From a checkpoint of a small transformer trained on Wikipedia.
Architecture: LayerNorm before each block, learned positions, biases, untied embeddings.
MLP neurons of a small language model. Each row is named by its layer, matrix (down: output weights) and neuron, and shows model dimensions 64-191. Each number is 128 + 32 x the weight over its row's rms, rounded and kept within 0 to 255.
After each neuron's rows, "fires before" lists the tokens most often just after its 100 highest values on Wikipedia text that the model never trained on.

L5.down1295 [185 107  79 157  98  98 146 128  87 132 147 151 207 128 172 118 110 110 129 123 122 153 197  99 116 160  85 155 154 136  80 112 107 119 106 137 163 125 117 185 145 131  94 145 103 191 189 152 124 127  90 138 110 143 155 110 122 114 158 168 145 160  43  75 133  97 131 134 144 128 149 130 177 118 159 160 144 175 107 101 124 137 132  59 153 108 117 134 170 118 100 128 127 120 171 123 164 170 123 108 118  41 178 195 134 137 134  90 147 117 108 105 140 132  97  79 109 186 101  63 126 110 131 144 112 149 116 115]
fires before: "| ", "— ", "0 ", "; "

L5.down1519 [173 133 135 114 141 146  63 163 141  97 117 159 154 166 124 105 121  93 126 130  95  94 186 196 103  84 103 157 123 116 117 144 126 126 106 116 164  88  39 105 121  75 136 129 107 102 140 115 145  81 161 138 114  83 112 106 145 103 180 145 150 172 100  96 142 114 129 141 155 109  68 158  64  64 163 120 205 110 171 144 139  82  97  79 115 141  84 145 152 166 102 168  66 182 153 118 183  49 184  85  91 163 141 156 101 129 119  92 162  67  84 139 159 173  34 155 142 195 149 134 164 119 124 147 131 166 128 140]
fires before: "| ", "Title ", "\""

L5.down718 [164  81 108 184 102 134 126  97 145 118 154  98 137 162  76  99 135 114 106  99 110 153 152 203 153 114  81  92 182 146 131 124 155 153 150  76 153 127 159  96 109 109 110 159  96 126 127 178 115 177 108  74 172 124  88 115 126 158  52 173  82 124 101 158  25 166 156 175 153 110 172 154 134 159 152 148 120  93 116 113 126 176 140 102 148 138 100 117 140 124 160 152  92 195 129 109 129 101  64 193 107 124  95 122 161 174 114 124 106 178 166  66 122 115 104 138 222 109 102 157  79 147  85 144 113 152 122 116]
fires before: "| ", "===", "- ", "=="

L5.down2343 [104 145 172 163 106 129 160 147 134 137  91 174  72  96 138  90 108  83 130 113 116 185 190 124 168 150 156  81  72 182 170  82 136  94  49 134 143 127 116 128  80 121 120 151 178 132 159 133 123 142 117 156 128 155 154 113 144 168 164 133 122  92 129  78 133 119 112 123 105 161 149 133  90 143 113  84  69 146 118 134 131 130  85 131 177 133 158 123  67 118 118  98 125 152 187 109 131 137  82 138 158 146  65 113 181 129 138 135 182 137 127 145 147 154  72 143 126 126 142 104 171 122 186 126 102 154  93 124]
fires before: "by ", "in ", "to ", "on ", "for ", "at "

L5.down525 [125  22 136 131 122 100 111 140 137 106 134 105 141 105 132 176  84 132 102 112 113 120 168 129 156  88 130  76 130 131 100 124 123 118 146  71 101 129  83 107 131 102 113 119 135 137 120 118 154 123 113 120 162 112 137 155 128 151 135 191 124 139 133 127 158 118  97 132 120 138 112 136 151 118  97 153 126 124 118 133 116 128 124 125 119  81 102 140 118 155 144  98 136 154 141 132  78 116 122 135 122 109 130 225 124 159  90 131 121 146 124 120 159 141 130 158 131 135 110 143 123 132 106 107 106 122 142 171]
fires before: "The ", "In ", "==", "He ", "=== ", "This "

L5.down1145 [170 135 135 156  84 108 150  46 152  88  99 120 170 119 127 118 125 132 104 148 163 144 126  76 195  86 130 153 117  94 152 110 138 128  94 139  65 162 118  95 102 140 162 144 111 107 125 123 132 154 185 149 112 164 118 116  53 165 120 157 172 125 161 103 144 112  78 123 156 148 109 153  99  92  88 165 129  85 136 204 139 103 104 108 157 126  99 189 162 165 201 165 125 134 121 124  93  55 118 131 212 206 102 148  92 160 181 108 103 111 133 157  88  95 107 124 127  46 132  50 185  95  91 106 137 104 122 133]
fires before: "- ", "\n"

L5.down2418 [128 139  77 219 171 116  82  90 172 154 147 155 116 133 132 102 118 105  84 172 126 182  75 159 167 108  93 145  84 103  70 115 158 134 108  71 144  69 170  76 124 209 138 157  75 146 109 122 134 148 151  87  77 152 181 138 118 150  98 152 123  92 178 188 123 131 129  96 191 154  87 128 139 122  77 150  89 132 115 129  80 112 159 192 134 159 146  78 139 173  77 158 118 144 102  97  43 158 149 189 161 122  82  98 135 173 146 128 100 164 142 116 136 159 195 107 168 138 183 109 139 129 112 170 102 123  83 130]
fires before: "\n", "\n\n", "|", "4", "0"

L5.down2000 [109 114  94 168  95 105 116 135  94  93 142  94 138  64 174 106 115 144 110  95  92 138 116 124 124 108 125 143 136  83 127 157 186 146 126 114 121 127 168 156  94 146 137 111 184 131 105 108 114 105  85 227 146 105 145 204 169 160 188 124 126 117 138  86  65 152 129  95 156 227 126 146 133 162 135 120 152 126 129 145 160 135 181 132  86 180 117  82 112 104 131 192 113 115  92  86 135 181 168 133 124  86 117  98 148  75 150 132 110 191 153 176 104 177 192 180 121 179 133 171  85 154 143 138 148  91  76 163]
fires before: "| ", "|", "and "

L5.down1685 [147  92 115 202 129 113  67  51 118 113 146  83 138 108 108  87  96 128  83 135 154 114 176 168 216 105  98 191 103 130 113 117 106 137 139 122 134 130 116 124 153  77 138 114 168  76 177 123 102 199 125 117  98 126 157  85  94 158 137 116 103 119 139 155  82 116 151 116 112 128 138 109 177 134 171 171 145 113 153 140  71 150 169 116 149 168 130 123 136 120 129 149 154 139 160 100 120 158 139 138 162 163 141  96 121 186 173 127 139 135  91 108 186 154  67 150 125 138 136 158 163 115  97 138 137 162  78 185]
fires before: "% ", ". ", "| ", "E", "; ", "|"

L5.down1734 [ 44 130  92 137 114 125 109  77  72  83 140  79 140 115 131 137 108  84  94  90 137  81 151 118 136 116  84 133 189 153 178 120 115  64  82  87 134  86  66 128 104 124 144 148 142 125 107 151  91 185 174  79  91 132 129 181  61 148 108 105 146 164 125 128 151 154  66  98 149 102  74 107 132 141 122 132  89  85 139 186 100 136  72 133 116 118 135 131 141 172 162 170 121 134 136  87  93 136 121 123 112  77 129 167  61 148 127 129 101 124 112  95 108 124 142  37 178  83 189 134 156 145 112 146 128 182 108 127]
fires before: "\n\n", "The "

L5.down2205 [153 103 103 157 155 153 110 152 157 146 139 118 192  89 110 130  95 101 116 158 123 131 176 138 169 122 158 155  88 159 163 139  71 161 128 159  74 153 135  64  83 128 144  90 194  36 110 169 132 170 111  66  73 127 126 140 160 184 128  90 154 105 110 126  98 125  96 129 141  78 150 123 117  78 113 134  74 144 137 157 120 110 138 140  90 125 127 109 139  87 149 101 160 140  88 163 109  46 100 130 101  46 106 120 166  50 166  55 157 158 130 149 119 158 105 132  87  54 139 170  91 140 125 119 103 135  86 127]
fires before: "| ", "\n"

L5.down1906 [163  94 130 169 144 100 108 125  88 138 164 155 116  92 148 148 152 145 153 104 100 125 142 175 107 149 120  92 165 148 124 177 108 130 136 115 152 122 146 148 130 103 133 124 120 116 166 118 105  95 157 124 198 130  90 130 137 113 156 171 159 177  40 140 126 112 165 135 120 116 169 137 121 120  95 133 146 134 116  90  84  99 120 130 144 133 136 104 120 147  87  98 118 134 170 219 127  78  77 134  50 114 157 145 109 179 126 117 168 120  42 134 125  97 131 162 109 144 133 176 116 129 133 144 128 150 225  99]
fires before: "| ", "===", "=== ", "==", "= "

L5.down1027 [143 112 140 173 168 137 102 123 120 126 134  79 163 160  79 156 114 158  98  81  97 102 144 137 166 146 141 167  54 131  96  87 108 142 146  83 167  72 141 120 114 164 142  92 133 112 185 100 162 162  92 121  77  90 106 116 150 145 105 135 175 125 132  88 116 168  83 108 168 126 116 125 138 158  79 112  71 138 116  83 141 123 100 102  94 141 129 129 155 134  90 162 126 199 170 194 103 113 182 161 138  98 113 150 102 115 128 101 179 172 107 156 153 135  69 154 174 172 155 167 130 132 100 196 164 149  32 120]
fires before: "| ", " ", ". "

L5.down1066 [115 132 153 134 145 135 149 108 136 102 178  60 122 119 172 125 144  87 138 154 116  59 118 140 140 119 118 125 115 136 174 134 173  17  72 155 191 119 167 169 121 176 112 130  52  68 119 128  78 124 149  45 104 109 171 115 162 132 149 110 102  58 125 141 148  62 112 108 104  96 101 173 152  90 132 139 144  97 155  94  57 178  87 121 147 115 129 148 127  52 167 124 119 167 131  84 118 118  94 149 145 161 137 142 161 123 127 119 105  98 133 114 123 156 153 101  88 154 143 132  90 136 184  66 119 186  75 129]
fires before: "\n", "\n\n"

L5.down2940 [122 135 117  59 115 142 122 129 120 121 131  94 125 133 159 154 136 152 151 140 155 168  79 121 112  99 113 108 142  96  95 143 172 121 154 117 128 143  87 180 137 143 158 180  87 104 136  76 147 119 104 128 108 149 132 134 141  76  96  81 106 169 155 118  80 106 142  72 128 120  89 115 138 143  92 109 181  68 194 175 159 157 119 139 107 164 156 140 107 136 168 138  99 157 118 121 101 109 118 145 108 135 152 141 169 135 156  84 114 159 142  90 100  10  88 146 131 102 185  90 116  96  49 155 153  89 118 119]
fires before: "| ", "- "

L5.down73 [134 132 107 142 175  98  78 187  54  54 125 125 102 117 136 102 100 137 102 115 103 112 150 199 163 141  80 157 191 178 116 135 156  94 133 137 118 107  30 148  96 109 115 131 150 155 131 110 103 131 132 110 123 110 156 152 114 152  84 131 160 109 113  99 127 127 146  98 205 124  65 131 100 141 140 160 191 144 115 170 135 146  77 149 107 139 142 135 115 199 130 138 142 137 145 100 123 110 116 158  92 120 107 178 107 211 134 163 107 102 105 107 131 141  93 129 139 140 168 132 133 141 105 125 128 151 145 118]
fires before: "\n\n", "The ", "It "

L5.down2648 [113 130  63 114 102 150 142 139 114 137 155  66  64 115  84 146 159  94 111 178 128 173 157 103 142 133 184  84  63 126 100 124 100 134  75 164 109 102  67 153 154 221 125 149 173 133 180 109 114 116 134 117 163 146  98 102 170 162 132 151 129 162 123 137 131  63 209 142 142  84 135 159 111  89  98 166  87 145 101 122 199 145 145 132 144 120 154 122 119 139 117 150 173 143  72 142 102 175 100 128 161 102 101 157 178 137 145 108  84  96 167 131 131 119 179 113  94 101 123 137 186 136 153 130 169 117 105  85]
fires before: "by ", "to ", "in ", "as ", "for ", "on "

L5.down1739 [136 149  88 194  84 115 129 155  88 131 175 121 196  86 185  91 145  71 141 181 129 154 112 117 128 165 116 136 152 138 160 132  84 109 158 143  94 168 117 142 103 113 116 170  74 142 141 144 102  82 175 113 100 128 107 130 144 119 153 158 137 149  75 129 174 135 159 104 169 162 178 103 148  89  99 141 195 128  94 148 178 162 119  84 117 178 172 104 141 129 129 100 158 108  56 110 114 115 152 133 106 173 126 148 194  89 155  99 116 110 106 150 159 150 162 160 149 172 138 119 134 144 112 128 129 190 129 168]
fires before: "| ", "— ", "."

L5.down2707 [ 70 107 111 115 164 138 117  94  99 170 126  85 143 175 101 184 105 136 161  82  97  58  88 112 166 146 119  71 146 211 106 100  75 106 116  88 195 103  56 164 134 127 130 110 101 155 166 181 129 128  88 130 117 146  87  83 166 185 119 133 109 119 104 172  63 131 123 124 100  94 131 135 178 103 144 125 123 136 101 139  79 128 154 194 176 157 135 103 112 163 136 105  99 195 157 140 150  84 134 180  81 108 102 162 172 112 105 152 132 124 133 127 141  92 131 153 148 156 113 199 144 165  87 152 115 160 160 141]
fires before: "| "

L5.down84 [ 91 149  55 146  80 138 100 121 134 126  87  94 126 134 103  87 186 162  70 113 119 141  89 192 137  87  81 111 152 118 127 132 132 107 130 119 135  76 123 159  54 120  79 164 115 149 121 147 126 227 124 158 123  99 146 180 137 134 148 168 132  77 149 152  90 170 128 125  70 178 111 173 100 154 149 162 147 124 115 148  61 141 130 152 145 183 121 125  49 112 124 122 113 130 138 115 120 110 119 126 134 116 165  99 145 122 182 159 108 131 128 149 132 147 113 130 149 146 107 154  91 112  92 141 130 116 128 133]
fires before: "\n", ". ", ", ", ".", "\n\n", "s"

L5.down83 [132 135 152 162 145 116 128 201 148 105  96  83 132  99 138 170 164 105 121 156 153 109 133 127 196 159 154 140 172 139 111 135 107 146 149 106 178 112 147  92 107  58 150  75 119  73 130 139 140 145 119 143 126 147 188 148 146 117 124 128  98 111  49 104 154 122  61 127 145 146 151 137 198 100 127 153 200 133  57 172 143 145 162 128 171 119  55 167 107  87 186 187 169 123  48  67  65 141 134  99 132 106  70 166 128  79 156 129 173 143 146 166 152 150  84  83 143 133 128 154  99 115 104 120 109  91  43 181]
fires before: "| ", "|", ". "

L5.down657 [137 103  55 215 156 122 134 135 148 100 116 100 143  71 107  77  94  81 171 145  92 155 112 125 128 184  81 138 135 128 161 164 157 138  78 138 137 158 144 138 132 109 136 128 122 114 155 150 132 177 156 180  81 126 119 181  88 120 164 122 119 143 109  98 165 100  74 124 142  74  78  97 105 137 160 121 148  98  87 164 159 169  70 162 115 164 121 151 132 136 129 139 150 116  83 106 123 185 202 124 129  95 142 134 108  79 127  95 151 105 126 161 136 153 159 141 167 139 130 117 181  56 123 157 148 157  81 159]
fires before: "|", "| ", ". ", "."

L5.down1736 [ 97 137  97 140 119 148 151 160 210  73 175  68  73 129  90 121 106 111  99 138 129 130 174 229 159 107 130 120  80 102  94 152 136 147 141 130 132 136  70  88 104 128 105  78 118 124 169 174 133  63  87 157 149 124 116 145 126 113 170  86 102 149 143 143 166 102 152 104 173 150  90 123  98 184 135 117 121 181 108 158 102 152 107 188 117 177 138  82 110 121  83 142 123 175 122 160 111 134 118 125 173 114 167  50 129 128 160 112  97 177 153 140 119 148 101 122 167  86 147 137 103 109 163 144 105 148 181 105]
fires before: "| ", "."

L5.down2991 [136 136 157 188  54 110 139 123  99 138  96 166  66 101 173 120  78 125  84 103 113 192 142 117 163 183 164  75  96 141 113  94 153 142  92 153  78  81  73 152 124 206 110 155 200 171 169 142  96 130 148 187 165 105 120 138 164 180 177 113 146  98 115  79  90 112  64 120 101 105 197 184 103 179 128  65 114 115 113 108 142 169  44 121 205 139 158 130  84  55 136 154 115 171 191  88 137 111 101 150 143 164  84 150 126 123 130 162 137 115 116 120 142 148 114 152 158 147 131  95 138  96 205 126 143 146 125 127]
fires before: "by ", "in ", "to ", "and ", "at ", "as "

L5.down1046 [138  93 130 178 169 143 139 108 153  93 147 138 122  74 135 138 140 133 140 114 128 120 125 194 130 123  75 114 106 126 163 125 200 105  94  90  95  76 144 176 134 157  86 156  36 132  97 129 168 144 171 126 126  80 132 118 162  86 166 136 114 111 213 118 136 118 115 179  93 111  77  87 157 101 141 128  95 115 116 121  70 116  98  83 148  96 199 180 151 123 112 118 123  86 175 124 131 125  98 119 200  80 187 101 148 161 140 102 149 194  68 123 169 158 126  76  51 128 164 108 117 161 118 136  95 197 126 149]
fires before: "| ", " ", "0 ", "2 "

L5.down2492 [111 135  99 154  91 142  91 155 113 107 157  91 156 137 192 142  90 148 103 130 156 194 124 109 146 138 113 203  92 117 127  91 117 117 152 181 124 142  87 133 103 140 131 185 107 114 194 131 149 140 120 182  91 156 126 131 101  56 123 159 116 140 174  87 124 132 135 115  97  77 102  95 141 174  93 115 157 101 159 222 162  86 125 159  93  94 137 137 166 127 191 160 177  92 116 113 133  86 189 143 170 170 104 165 160  96 177 137 126 121 177 111 128  91 100 108 120  93 100 164 110 138 108 133  84 145 145 158]
fires before: "|", "| ", " "

L5.down1630 [120 106 120 161 123 111 148 189  62 113  96  82 163  62 139 149 144 131 148 181 114 155  62 200 141 154 109 131 112 100 147 147 172 139 141 144 143 111 117 123 160 166 141 127  91 116 157 149 145 188 147 127 147 112 127  59 131 140 138 155 168  90 158 118 128 119 114 150 164 144  91 100  94  91 119 132  77 138  97 124 119 150  94 127 164  87 141 169 115  55 194 102  88 111 159  96 141 110  85 144 122 110 164 135 180  75 137 148 151  90 125 149 138 137 133  98 168 110 115 100 153 103 152 171 157 149  97  87]
fires before: "| ", "0 ", "1 ", "4 ", "2 ", "5 "

L5.down2341 [155 121 110 148 168 122 120 108 159 179 119  97 134 172 124 100 109 100  62  98 115 128 154 157 103 137 161 150  88 149 154 101 106 123 133 135 112 151  65 113 124  88 120  44 155 162 122  41 136 162 127 164 120 130 156 105 164 111 196 102 118 162  84 154 161 152 117  99 130 127 113 183 127 101 115 117 110 143 142 114 135 176  66 119 124 106  87 171 137  99 117 161 125 111 125 125 134  84 165  60 111 115 117 185 167 202  80 111 155 117  88 166 131  99 149 117 126 136 140 109 132 117 188  92 136 170 111 126]
fires before: "| ", "1 ", "("

L5.down1765 [102  54 131 207  63 122 110 134 101  93 140  94 118  71 140 137 101  94 164 114 115  91 163  75 186 114 107 164 151 133 120 119 165  84 154 141 148 155  68 192  84 102  99 133 149 152 173 106 124 134  87 179  41 127 168 166 144 150 114 129  83 167 130 107 107 131 100 160  89 132 142  86 137 101 138 139 125 113 141 150 133 120 145 170  19 154  96  85 173 131 141 136 160 138  83 115 106  99 105 140 151 132 125 144 132 113 146 169  91 134 132  77 141 126 134 107 111 103  47  82 133 176 148 138 118 192 170 173]
fires before: "|", "\n", "1 ", "| ", " "

L5.down126 [127 150 144 150  98  98 139  88 161 191 126 144  99 108 138 165 125 136 126 106 155  97  97  83 148 196 206  90 117  97 119 127  81 143 139  88 184 172 139 160 155 137 150 145 113 135 119 114 135 148 145 180  81 122 160  94  85 135  32 101 105 173 125 138  82 135 128 152 109  89 157 116 110 108 124 122 166  98 149 122  60 172 109 125 145 142 124 156  92 129 154 118  87 170 123  85 158 112 121 215 154 155 146 147 117  75 109  99 181  95 123 149 106  74  98 119  93 164 152 128 203 136 123  56 110 147 159 122]
fires before: "| ", "|---|---|---|---|---|", "s", ": ", "% "

L5.down138 [175  70 152 137 127 128 111 138 105  98 145  88 102 127  85 144 112 129 121  99 156 128 152  44 143 101 145 111 114 135  97 135 137 182 115 118  77 145  75 158 105 141 150 130 166 150 134 110 169 111  98 112 152 134 123  93 137 142 130 198 130 168 135 160  93 139  82 117  96 117 139 179 172 179  94 137 145 144 100 129 126 121 133  93 121 108 106 144 113 132 157 102 131 110 112 132 102 119 133 162 147 167 155 173 190 118  32 138 110 103 140 119 146  79 163 171  96  78 148 132  98 120 107 111 121 103 141 159]
fires before: "| ", " ", "October ", "Total "

L5.down2576 [122 131 142 151 118 172 160 148 128  79 117  89 168  60 165 142 112  88 135 147 150 136 164 107 120 141 106 191 128 130 126 110 167 119 143 156 146 137 122 102  98  93 105 162 136 148 121  95 122 146 118 140  53 150 132 153 133 145 178 140  87 157 116  64 140 140 115 155 150  54 177 137 140 122 126 155 188 115 129 132 152 141 135 157  88 102  81 127 175 140 121 158 186 137 104  94 140  88 154  95 143  75 114 175 123  88 162 134 118 128 162  88 143 137 138 115  77  91  92 106 148 122 123 136 107 232  88 177]
fires before: "| ", ") ", "8 "

L5.down2016 [125  99  96 173 119 140 161 142 152  76 161  83 164 143 118 160  73 101 138 134  87 140  87  93 123 112 160 190  86 176 149 238 184  94 123 123 125 158 131  83 144  82  90 136 137 157 106 211  80 180 134 129  75 194 131 151 152 153  93 174 111 116 144 148 106 148 158  96 113 143 118 153 175 102 120  97 127 105 130 162 128 157 147 147 168 170 101 106  78 149 168 112 115 144 134 135 149 156 119 182 131 105 163 108 112  70 160 101  88 120 164 142 113 163 119 134 130 119 143  92 103 129 114 140 189 154  85 140]
fires before: ", ", ". ", ".", ") "

L5.down1392 [115 129 140 111  32  61 169 134 171 146 115 129 105 164 142 142 153 103 142 141 117 116 130 129 158 107  89 142  89 115 176 108 119 131  67 165 115 157  88 111  95 146  92 120 128 110 179  93 141 185 146 147 169 142 132 104 116 109  90 185 156 117 107 151 117 163 155 211 174 127 128 129  99 114 110 158 129 135 158 189 134 117 123 143 111 170 118 151 157  93 194 120 140 157 130 124 135  91  67 113  87 108 104 177 141 160 132 165  89 163 120 169 138 112 142 116 124 114  87 137 138 136 140 112 182 164 150 149]
fires before: "- "

L5.down524 [133  89  96 190 135 167  91  87 117 108 146 102 142  36 126 132  97  77 168  64 109 101 159  81 147 137  83 215 153 121 102 108 126  77 180 189 135 154  48 197  91  74 136 166 141 187 150  95 135 127 121 124  77 108 133 142 151 149 120 124  88 174 146 138  88 145  83 176  97 111 163  90 146 107 170  93 113  94 100 128 137  90 184 184  51 146 133 108 171 161 159 123 186 142  74  81 146 108 123 111 141 138 110 146 125 117 148 152 124 127 100  59 130 129 119 116 113  60  66 103  79 226 165 139  93 171 181 163]
fires before: "|", "\n", " ", "| ", "–"

L5.down494 [ 94 133 150 123 154 158 114 116  95 167 120 108 101  64 110 102 135 127 103 121 103 151  93  70 151 114 104 129 107 205  85 180 148 139 149 139 161  64 160 120  90 114 181 134 124  86 127  60 109 115 164 123 149 153 150 185 128 141 119 127  94 167 182  95 130 183  90  93 163 182 172 136 165 116 128 134 168  67  68 110 145 117  89 164 196 158 125  49 155 118 121 147  83 167 112  95 151 176 135 143 157  96 102 135  79 125 133  66 167 187 102 128 119 127 164 141 144 149 173 132 105 117 108 129 117  97  91 175]
fires before: "| ", "|"

L5.down1296 [108 132 108  97  69  92 177 119 106  93  92 152 114 128 100 112 130 149 111 154 148 155 171 142 138  75 159 151 187 130 161 135  73 150  94  64 100 178  35 129  97 110 170 149  78 155 139 113 132 105 137 151 165 128 125 132 129 131  83 154 175 133 159 156 135 170 143 127  99 118 154 137 148  45 115 125 165  83 120 141  72  80 114 106 152 156 129 125  98  95 190 142 125  98 123 107 112 131 108 106 137 142 117 171  89 161 129 200 145 166 170  95 125 123 180 162  92  52 101 107 113 132  46 120 169 163 150 151]
fires before: "- ", ", ", "up "

L5.down2698 [ 93 147 111 178  79 134 140 118  90 136  78 145  75 167 108 119 140 135 150 194 108 124 115 137 154 102 127 155 163 103 198 122 115 112 108 114  94 121 147 149 143 194 114 161  74 154 111 118 121 187 126 190 107 104 153 115 149 125  58 103  93 116 197  72 139 109  87 120  75 150  75 114 110 130  52 177  96  99 131 180 103 130 149 126 127  86 124 202 118 136 170 107 126 136 127 141 152 117 130 176 157 141 100 112 115 161 140 100  74 117 156  94 110 148 102 138 143  71 165  70 171 110 159 111 146 149 127 188]
fires before: "| ", "0 ", "1 ", "4 ", "2 ", "6 "

L5.down133 [ 82 118 147  86 138 165 114  95 108 138 142 117 127 117 126 168 112 105  77 135 102 121  60 134 118 144 131  72 114 116 154 126  97 103  65 140 156  72 110 139 126 186 124 118 116 128  29 149 142 123 126  88 133 100 155 114 159 157 103 156  98  94 205 152 109  74 126 109  87  88 106 214 144 137  95 164  88 134 156 143  86 131  98 119 147 139 124 135  73 116 100 142 113 140 181 114  89 143 102 197 170 153 131 108 153 142 156 192 150 124 123 150 127  92 119 105 140 121 168 146 151  91 168 112 147  78 113 124]
fires before: "\n", " ", "\n\n"

L5.down1875 [120 130  96 153 181 115  89 125  99 156 107 146  81 116 154 120 134  64 127  77 126 131 138 156 116 137 171 171 137 106 113 160 146  86 105 144 126 127  89  92 191 137 115 168  81 116 124  74 155 135 139 145 102 152 165  93 161  70 209  71 153 129 124 129 167 151 146 121 118 119  37  99 121 136  97  71 158 123 114 106 143 148  92 159  83 199  98 161  96 106 121 119 152 119 162 145 179  79 136  92  75 128 143 170 153 128 223 160 128 123 113 122 147 146  85 121 123 163 134  86  94 132 123 161 115 136 103 141]
fires before: "| ", "Title ", "- "

L5.down2718 [108  92  88 157 153 125 133 112 125 118 121  89 159 117 142 169  50 106  95 117 164  84 184 123 171 111  63 144 170 140 172 146 125 130 132 106 148 119  60 125 166 156 102 166 190 129 178 144 105 174 129 125  82 123  63 115  91 132 138 130 137 130 150 142 182 167  88 108 148 112  81 129 158 110  99 142 136 131 112 153 134 157  97 164 152 127  88 125 116 161 123 174 167  77 158 128 120  99 182 118 159  78 137 145 113 149 132 122  57 203 102 101 141 152 127 119 157  84 153 135 120 123 216 118 140 120 131 146]
fires before: "\n\n"

L5.down1802 [102 114 160 168 173  80 105  80 133 158 153  98  64  97 120 144  94 164 135 105 108 133 157 139  47 157 118 141 118 146 161  62 195 141 128 120 127 127 123 120 169  72 155 161 167 118 147 103 150 166 159 128 159 183 178 147 118 137 135 140 105 118 125 134 152 161  78  78  78  76 151 113  83 143 101  57 134 116 151 124 121 149 134 152 159 139 128 135 137 141 168 165 128 104 179  83 187 109 127 165 192 100  91 165  67  97 164  72 128 141 123 139 139 119  92 180 119 146 143 116 138 103 102 116 157  80  98 148]
fires before: "by ", "to ", "in ", "as ", "at ", "on "

L5.down853 [ 90 133 110 154 107 139 138 162 149 151 113  98 116 166 182 117 150 123  78 113 166 104 171 186 139  71 149 116 103 100 128 158  97  13 141 166 156 159  88 175 146  91  88 106 211 148 137 114  90 114 113  91 146 128  97  76 152  80 175 102 127 138 181 186 126 159 129 133 108 109 149 152 194 189 201 124 109 147 139  94 107 179 129 124 153 151 166  78 153 129 139 169 114 157 115 137 153 107 114 129 167 158 124 141  85 147 141  95 148 124 120 149 124 159 103 111 107 127 152 155  87 122 155 123 149 148 113 119]
fires before: "| ", "\n", "Party "

L5.down2055 [130 139 146 137 138 142 135 122  84 147 141  88  81 140  78  80 110 152 142 186 174  94 165 125 179 131 176 118 152 131 176 138 124 135 166 105 174 145 116 125  76 158 119 112 168 121 108  97 122 124 149 134  83 130 109  76 130 140 141 162 141  67 159 126 131  97 114  72 124 126 160  82 153 182 108 107  61 106 191 112 148  60 170 117 151 129 137 148  92 157 132 149 154 177 235 134  89 107 180 143 155 123 115 135 167 117 133 118 129 115 161 149 147 207  73 105 162 219 103 226 126  91  92 144 141 120 106 135]
fires before: "| ", "|", "s", ") ", "Votes ", "Formats"

L5.down2473 [133 131 156 126 138 128  75 120 102 106 153 118 156 159 114 162 143 129 139 144 138 152 129 129 130 114 100  93 141 111 157 134  69 111  67 107 125 119  68  95 137 143 114 134 113 123 120 222 143 102 147 176 125 121 114 133  64 130 120 174 126 121  90 165 117 159 100 112 123 131 157 198 129 119 131 103 168 108 108 138 123 121  97 135 151 132 153  99 158  75  79 156 103 161 143 100 139  80 133 104 118  80 172  83 109  85 143 226 120 117 180 118 175 126 139 156 137 132 157 133  79 135 120 154 166 144 178 128]
fires before: "', ", "'", "-", "' ", "–", "- "

L5.down1218 [100 136 122  87  98  93 136 127 131 106 113 101 116  84 111 122 123 105 160 128 145 145 161 125  82 113  90 182 112  84  81 139 137 117 174 141 121 169  68 144 143 137 134 144  75 130 182 146 114 131 142  93  80 136 126 166 201 126 106 128 104 167 134  92  91 112 116 100  89 113 162 108 126 130  94 137 179  98 118 159 104 134 144 149 120 164  84 150 111 140 136 159 126 132  97  53 126 138 113 111 159 118  96 154 170 126 156 136 123 110 171 100 128  85 156 153 164 112  91  82 109 174 139 135 146 117  80 142]
fires before: "| ", "\n", ". ", ", ", "the "

L5.down586 [ 92  80 132 172 105 108 145 180 147 139  96 150 125 128 131 118 146  97 144 148 147 194 172  93 136  79 106 173  75 111  28 146 145 141 125 137 124 107  82 127 188 163 107  80 146  60  91  62 116 136 129 182 158 168 157 115 143  81 113  72 176 116 101 101  79 224 155  95 158 157  82 101 109 181 102 104 116 158 145 135 147 137 157 165 137 147 101  66 117 181 153 132 123 141 150 120 131 130 127 110 118 122 109 166 151  99 152 170 112 125 127 118 110  84 134 124 184 144 161 106 114 142  86  84 150 123  81 160]
fires before: "| ", "1 ", "Team "